Weights of a small transformer language model.
Size: 10 layers, width 192, 3 heads of 32 (1 for keys and values), MLP 512 SwiGLU, vocabulary 512, 3.54M parameters.
Architecture: RMSNorm before each block, rotary positions.
Training: a variant of Adam for these matrices, 146M tokens, 8924 steps.
MLP neurons of a small language model. Each row is named by its layer, matrix (gate and up: input weights; down: output weights) and neuron, and shows model dimensions 16-143. Each number is 128 + 32 x the weight over its row's rms, rounded and kept within 0 to 255. Numbers have three digits each. A neuron's up and down rows have the sign that makes its largest values positive.
After each neuron's rows, "fires before" lists the tokens most often just after its 100 highest values on Wikipedia text that the model never trained on.

L6.gate250:106104116102145121143131119149105154136149136140167127141195132164145106239026120117107144102087123160070136131154119064107166134133175112111133051150098112126120097119073134109117084114085133087096125132140139085121115128069121095175115045127122084123140163165143155093148166132122157109144094125079051137124172136126158106171073150164166140132133144159122082121118114070102135125102
L6.up250:093089093120116119105166145127112130136170068130126184150149126164132141124117159161172080095110073122140116137152111127195169114123125118104142098161109108089169136159165140136088108154087147063123159201157072174107126144095162127119104092161064125112181175162093130105141120139091131078080065138153074145198188141141133115130127121052177100111140180099074143197154139107122182107137
L6.down250:121104147151159127157183140128138126118142127108126124076088104084125181128168120137151128072086168104144128131128057117130109129111121143139133186126090094139086111144144088122071118165062082085144095108130182156079137117114080070095112147083150097139150110120152121046103122130150102100082131169164146116145118153159169165148123185109172180076177120101146128133123095160136104150075
fires before: "il", "es", "as", "end", "p", "ou"

L6.gate240:139153156187158177144148112111119132107153155100100096134199160097153077128088095140194116167119156134134106110085155162109064145138137111115090196104146131113159101074095084076103164052136138180151195142122135176124153157148112132100183138114167111143138087158103103138092123148162146106160142108139114133189103101149119146080115104125176093085081123138079170125196164121094146101195
L6.up240:154130118078075029118115107098139157156129084156107220075129139140144121148132102083151152151085119141086123154134105106172144114096185123155158102106130077167159107157117110056126155093167132066162139091196162138152102154116117081143181098126102109093079180081144207111149140105147097119069194056145111096120061165089139157155118095101155180138132153091122137137117130128145137053109
L6.down240:091125152129143131078193134141142201148100108124130146106137186090087145049124079132212132153137133155128126161080167122144065115141142094074117132127132110049138153069112167155146099155171069139165144177126135175113093129190099093102121114135109097114095102087123172144136137122150160169198176126180122060104100119120163106160166151145173161127129141134178127121140120133092168121088
fires before: "s", "ter", "in", "ry", "ic", "on"

L7.gate44:118140173103133140104105116111142115116147191107155153077123139128085122168050149059182102119085128128049099080106191089151135101148148151087128092092129043182099081189123151167137131148111144196166074114174088156116102102172138126103090146109097098118095167157154093059112128145216094107105134163110139147167106110079105089121103156162134092082111145102105139146154139085112131105139
L7.up44:156133140126123097061106129059124079146137147152161135178109128162107125153069124051093178133136128115099101119161097088124160140086104143143170076114120107054127132202067176131173158116122189086138149129094040173144117110150104104072126163092112121108112123118108071115172150185152122175114114112069129174131081088086135120170115179120148170125128076127130139150150152124135122165162
L7.down44:096134190064161138091156142167095121119098095145206092153084112137175098157115144070071108067129114083115080153133148138156131165178136142159129111132133140115134132148102135089135146082164190088149126128113094162124155105142150154129153168095101117125133113087142118120072095137145121184064161049112126112083147084130153178147134158049104083090107100101136161151155115112080174148152
fires before: "1", "0", "u", "2", "3"

L6.gate4:107157089073131170140078145124121157149131103109151175108110175100136128101156146114106125127104137139068102092139120130138114113147100135141172081099153123153137095104150200099188114095141196143067062144122091120167082087166090140127178144091140132168127186102110091121137124129158121089152165182114086142157057127195140099189136114104102177160142096195109072167154122139090100144153
L6.up4:129087140108055082097104126111156224086120126142175111142126145082100140090060131162135099144176214092162107061159131120168141148072103140085110119083195110145128124161130140067173182098122114130094133094113124085106151140161145146144151121089085142118115134185115141052164132092081124139175056162107118129119132133146081164121106093121078099125154087193149110093159167135101131141177
L6.down4:175081126093136141117135161162117171112134106152127106082138177116082160115115160169105156101145139096023134101068094089156156134104098102048180165036115121131159077148146119061167100078112149085102112101162109159110173175154173133091197141092060141114049152148128111100144127157113172150116110113122163119129150142147119152058075135106097148139176115111088175150119168165115126082135
fires before: "3", "2", "1", "00", "0"

L5.gate211:109158153133125152145146132085116143113100121128159100141124148138212101093144184163126102129093108134139133103087211174132170148119106179141107161136100183115147129094146179099119115165224129098139172109097128146155156122140151154136137123152120128103144129056109103184161120152161150120148068101081055158155098122092163179115121167154107125082098157111156097103168124130106183095102
L5.up211:129145146136099155156150184108105147119137099157176082094113142124073163125170137149130166152153154093169159116152160104100162099095105174181112173122137150193126134105141126151203126101141157116113155101077132129113111059083147125206126141112127082119125123124125137090124109167121182113117141137087134143172155080152143105103150150179179142174158174103150130096121148194139083117187
L5.down211:148114155118110061089092171076057161175149125066128169161113091140139133148122119139103135175128102088151061130128161109039149113129144090123126153174101145164151133115168118173155185110067149115133088153121148098118098102139154116175143100137056153130129103149103129103118151170117164147136106104104068171195076162134126132158128136182113106128164188132155092068131134103155106156101
fires before: "t", "s", "ot", "ts", "p", " L"

L6.gate17:120152091140089134125127149074156164103153195080141171115099117164128096068141103179104147114099187180136162155085160167169137164141116142103115113064138124161142110162088141121062160063160161144117142130151108145152191108134128099113138111095143130160147097123099094122067081127173080178146129157129155102149188028127138116079068161144155195100133103133170143101120181124141100095103
L6.up17:143143172152124171145087067083116126117084078133136161119136132180111109150139171102177095150143137152108095126139119099141107062138146159089159184080096121088128127144089118053188172132115161150116154136188153096103172127178163154108103146108126133162109068095117059104142107116141173045122125150112136149155144126165108125138167070128081140156154124145099174130119099157088136138131
L6.down17:128135137080066088083125132133065161126102169155109173099141127123099132095113206142167133114115129144133104143144105152106107098146137145091074114097087050129145032077107128138104071116110093117128150112140178135093126159141137126130110158137110124116107113147118059072157058211117108067131112112168174144115108190097142114132151139158080145132128149096100096174113122129181134112174
fires before: "2", "1", "0", "9"

L6.gate95:145111140074135124114162147121161122129149113081079077133112160061123173070143098068118169120127141138030052159127145144094132148118149127176189077104157124209138109164146175162157119038120121102090152159146137146153099115086064107139139121162119139162117094090168140158128151147163164142116121119079143150108070114134169062094137146177188117120118106092143154074126120078150164170154
L6.up95:165161186121111162104153115163119153113099129139113114099224140143106145136144143083112170123155146136092090118099140102102076118101160106118153115127120143167138102152102156099165156132085135124135152161156209172142116115075051082149133163194113117096107119156145133149177127160132103069070189099101154178147130122147098082084123108119084137113095120096119131081116140094131193158068
L6.down95:109130121146083113069102065123116136067111147136126171079149111100079187127112133088061113139181170076221083102142116090095166126160139067143074092122121160126124142091087139112157124066076119149075122088169139137136166111124149101153181181192127131134082087132144093124122092183062145112154112133129120155096101120144157165122154115089133113128111154127066131097117161082131186057093
fires before: "ch", "ff", "g", "r", "on"

L5.gate207:096133125156106123122122122064164087091131120073085156105101115133180116127070097069080118126129151178100108113125151120193104117116092155112171058094096115172186113180147152119106134107172165154166139119145152137158122154159166144107155151102146129120123156099130106149131133120228179123198127133131103162110141146080161119086131136158117127036132152108090114119139091115050146086134
L5.up207:163131145101164097173095165141160126153123130108120122105130114196109048129060136089124110107163191130081094113129140136175091135143148075105134126116094133112141126181160197072074153123088105156108101129092142123119132206132179088135127086138101144131110107110128163118140127113171094136094108100104143090108145148154172089084122142103106176094125160130148150118118142095077121101069
L5.down207:164143162031177150122079100165147145101163137145125152111159162081029135114091115114127105138113159100196102157074133100129078159111119106118101108110115090129136173144152115123092186141103063099163063111126111081163134152086193111152103098117084124166090143160160124134113093099220149096098130101089121129108130197133133079079099097134145169134153130114134117107124099109123126132026
fires before: "1", "0", "2", "3", "6"

L5.gate362:063142099109144112139102109085106098205127165089117142143153158109211159116080114117123141155188135179124094143115112149123135137139069177145092126078126143200079086124152128120101115131102173116144144112135151130144152107146112130151189148089137153132134154086166097160128097241157129072114181147155093096200144116157128077118104176174109193123072192128190134124116098100074125111118
L5.up362:126171104113134150104111097126127138101129166135134173125181122045116141092108162145036121183186145108178147121093111096125067133172156139131127108166043208137084125114109119119129139104104171130147164166164140129126121134105130144138061097145107095190049107064132122131197134135098125114055116106136137114219151160176109125102145162127123136141159058178167140089130080170142070097160
L5.down362:076132154060114200104129131136111120104145123104127137126144102190134197149131139118127144100135127030166157118142126118076172157121155101074115150095118180126133143140155148090161126174153194148139147088152084049178099108139134136094143124159139165164128077112041214127155128188098164100135133138142113107110120087132143126148128123183096141119082147133167117104130137123088163157138
fires before: " J", "ac", " A", " P", " C", " M"

L6.gate508:145128101097095104147076140110118113111153086153138130148218130156150150157113098085091110120140087145098076096170120105117199149101144129087117124118084131151125089142131107113128072124092117096111108130113144175161142130091142081161126089137049103099111158131083156198107173185244118160148098075098029138092094126088097109082105164153118120111136108110117114153100059110110161166183
L6.up508:130084163105144134139085139074188127118082117154135077149107071068126115105099078084108151150235108133100099115141160169181130163153100180131115211085041137126103116140194095139158170172178140182190105136110151154086155116129087098133118180165115182104113190147169157127143131147168136131154105114171159097119149088154138121139099151155125121118124168068104104112123159172155117157194
L6.down508:099114138092132132095121098123161061158147089111129066091102120100118136169155117148132156168123107046178153151095147107107146196142082087112158115128149152099102206172125151192107174111131105167145176139139129079137148120083159107078139098163100093132168120055118170123140130118138148160078076151138169076176154141114136102176148099137124126123122120118148116089119185137128148162086
fires before: "s", "k", "er", "el", "le"

L7.gate330:067121146194126178200123104109143090082137140106125170092130166083182115112120040169088084103115126162123071099074168150090127162135089145099144149076082108145154120144171125146176095093126112172144096128110173146121169040172122131112128158140130121123138134113122095150117123155196173153149182212093167129164158133092118101120093160124142109080144142108120171131093058118046191143157
L7.up330:098143089142127152108150103138090143165172091161115156195194068109152150173068145137161100129092114127141159174180089114091175091143108086108112118104148163139130149165144050142123122138128138138067164132070086139104158108111154156093151098151125152191120108087139134070107117149060203118164146150113176159120121160165140229095139140126085137141095086123114161106105163126117115146191
L7.down330:169166176130085103118220100082130135184135118128138099159133182137120061174099156121089157132113116155095128090172171131052124147079128091165100101134083076100147048050085102078102153152145148151079169112122120150111105120124092117171137085157130140120146121185090148084129146111066144146153143088135171151133125172131131156083156082148114155129084105150118098181173081103138144108151
fires before: " M", "F", " D", " F", " J"

L5.gate483:142131168109107090082158198139114115148168169114184081163191128147086123164100147114106140110151112102128087091162122083148179174112172145098129101112113143132113076123102140167165143100076161122168105159144170160183112167070160108159136136129154079101118203182159159139123123194088113133114138122168121150084139088088121163105041073157108068105088160154089170182122085113108110125141
L5.up483:180196157129158130080147142075091149104038192141117147068151161157108089132151156158099088169090030093105136157142161135103111129146144109163164132117093158175168137045142124137173141083149154087144183165167160152108105122126154164103124162175158150137171135102126084123160099152122132149182140134116171142139100066146122152100071195130145080158153115074123124193101087105145159094091
L5.down483:171126150118112124125205117138145128111126163114127074076075123096115106094121109106124134160139152144098171113112164114126140073152121110182146141123091167174120141175141114152117155162181199085057152105129120095108126162143142141090151067128161146079183150111155057076150068099131085104153109168114166162090093160124115143086137085156139207128101089126168103119149102119164112125103
fires before: "y", "p", "il", "es", "ation", " p"

L7.gate237:125135131126107131058168155095145114080116148123159108130061096079104109195152148134128120140105098096101110097179124113163143108114133135075074194044112153141163125107105128130126131131127131154158113167137136127105166163119200107134177158092137106083133156085079118189106135177132159176166103091184116082187154160057139181115109098185108068157167142130086155163115153147108105112099
L7.up237:156106142099130139192109136130109159201130117142075145084055132139075187096097112092087145140106133125134094121073155140155138200096134106127108178147170143157152108128101118179159068116142105120102139110122161095147121080103150155082146084106089086110118185111115163165148131134171144092134129134171164127189142148138103134078112148182105220087159079135124143124051122202157115147121
L7.down237:176111118147151145066145114111121115179129123149130126140171115191069125106102138173154164123132115180128112168175121082152167142151128048084164142155188098166163136119108194125110162137109058142069114134145162172138063120166166098184132118105086197130154082051107135152172126139179102146176168122142158103187109121085085125152094158095173125144104150065128118124115170164105143149135
fires before: "s"

L7.gate12:175101134191088116134124186161100103178137098093155141119133104139156074164176083099153151151141162151150149140124157126121070127131083141115112134122138146154115114116094116105114134124128107090140202122146103186157171082132095186125155098163162116174190168170088127139107162140071101148139080107135140104168126171085121088131145163155074111068123145048133114111072125144192165131149
L7.up12:158126130132094167122073152143121112094107138080133101062084134154117079214160163089145148075097057150155186131094084145140193151064109109121176075161167083137140128128118072118167141140160093154164106134143089043128108112108066143114139112134117090165145096150140150119126101140082056136099109123113157104146163090092132101095124147079114211069170122116139084125106155143116141169131
L7.down12:137113131123167100098120136134079143154158126152155079141139127113159133105124112159097078090100138163122089124155113158143079102124139092066104174166160102133146255151195134130140143090187149122136144135149160140141141137098171079117136127144117141101123136175123164114162123148128134123110174136127093226164128072115129127114120129158131133176134116135086138162118126095150158087042
fires before: "ar", "a", "ak", "ad"

L7.gate234:119163132138123121091204152156153177120083089099136161134176194157152081138128133114125113116190146135096063132195184105112129142145143123054118142078086147119125105126153111100077120169191126156145113114175132177151119098075149138116119132105088150116115121124091085108123142137110115152176146102188059098218116098128100074100075106134118123161110146104093163197061122144130162139161
L7.up234:152168118092098108107182135168050145134086175134129153143088105154084089072107092108137132118110109177105122089025111122107160186124138147155092127138170183133133116091093168131138105144164137078124106135131193102152120116154138110115166071090125126173126112123085128089064089153156150147116149161111144103124096132145140073110170164201135134084168140134095131192130150167091199120121
L7.down234:169160130131095110097063137149096084124129100096086134181142079110157162126134062125135083140117086158203118125141085141126121169129218111135168158096071055114124188088152123111122183109160126124092133153093150141140142078099143148096121116089178124107133117155106113124135103098113145119195169161156056107154178095115092114141107170133154096133103103135121123126114133110064178197116
fires before: " ", "or", "ing", "s"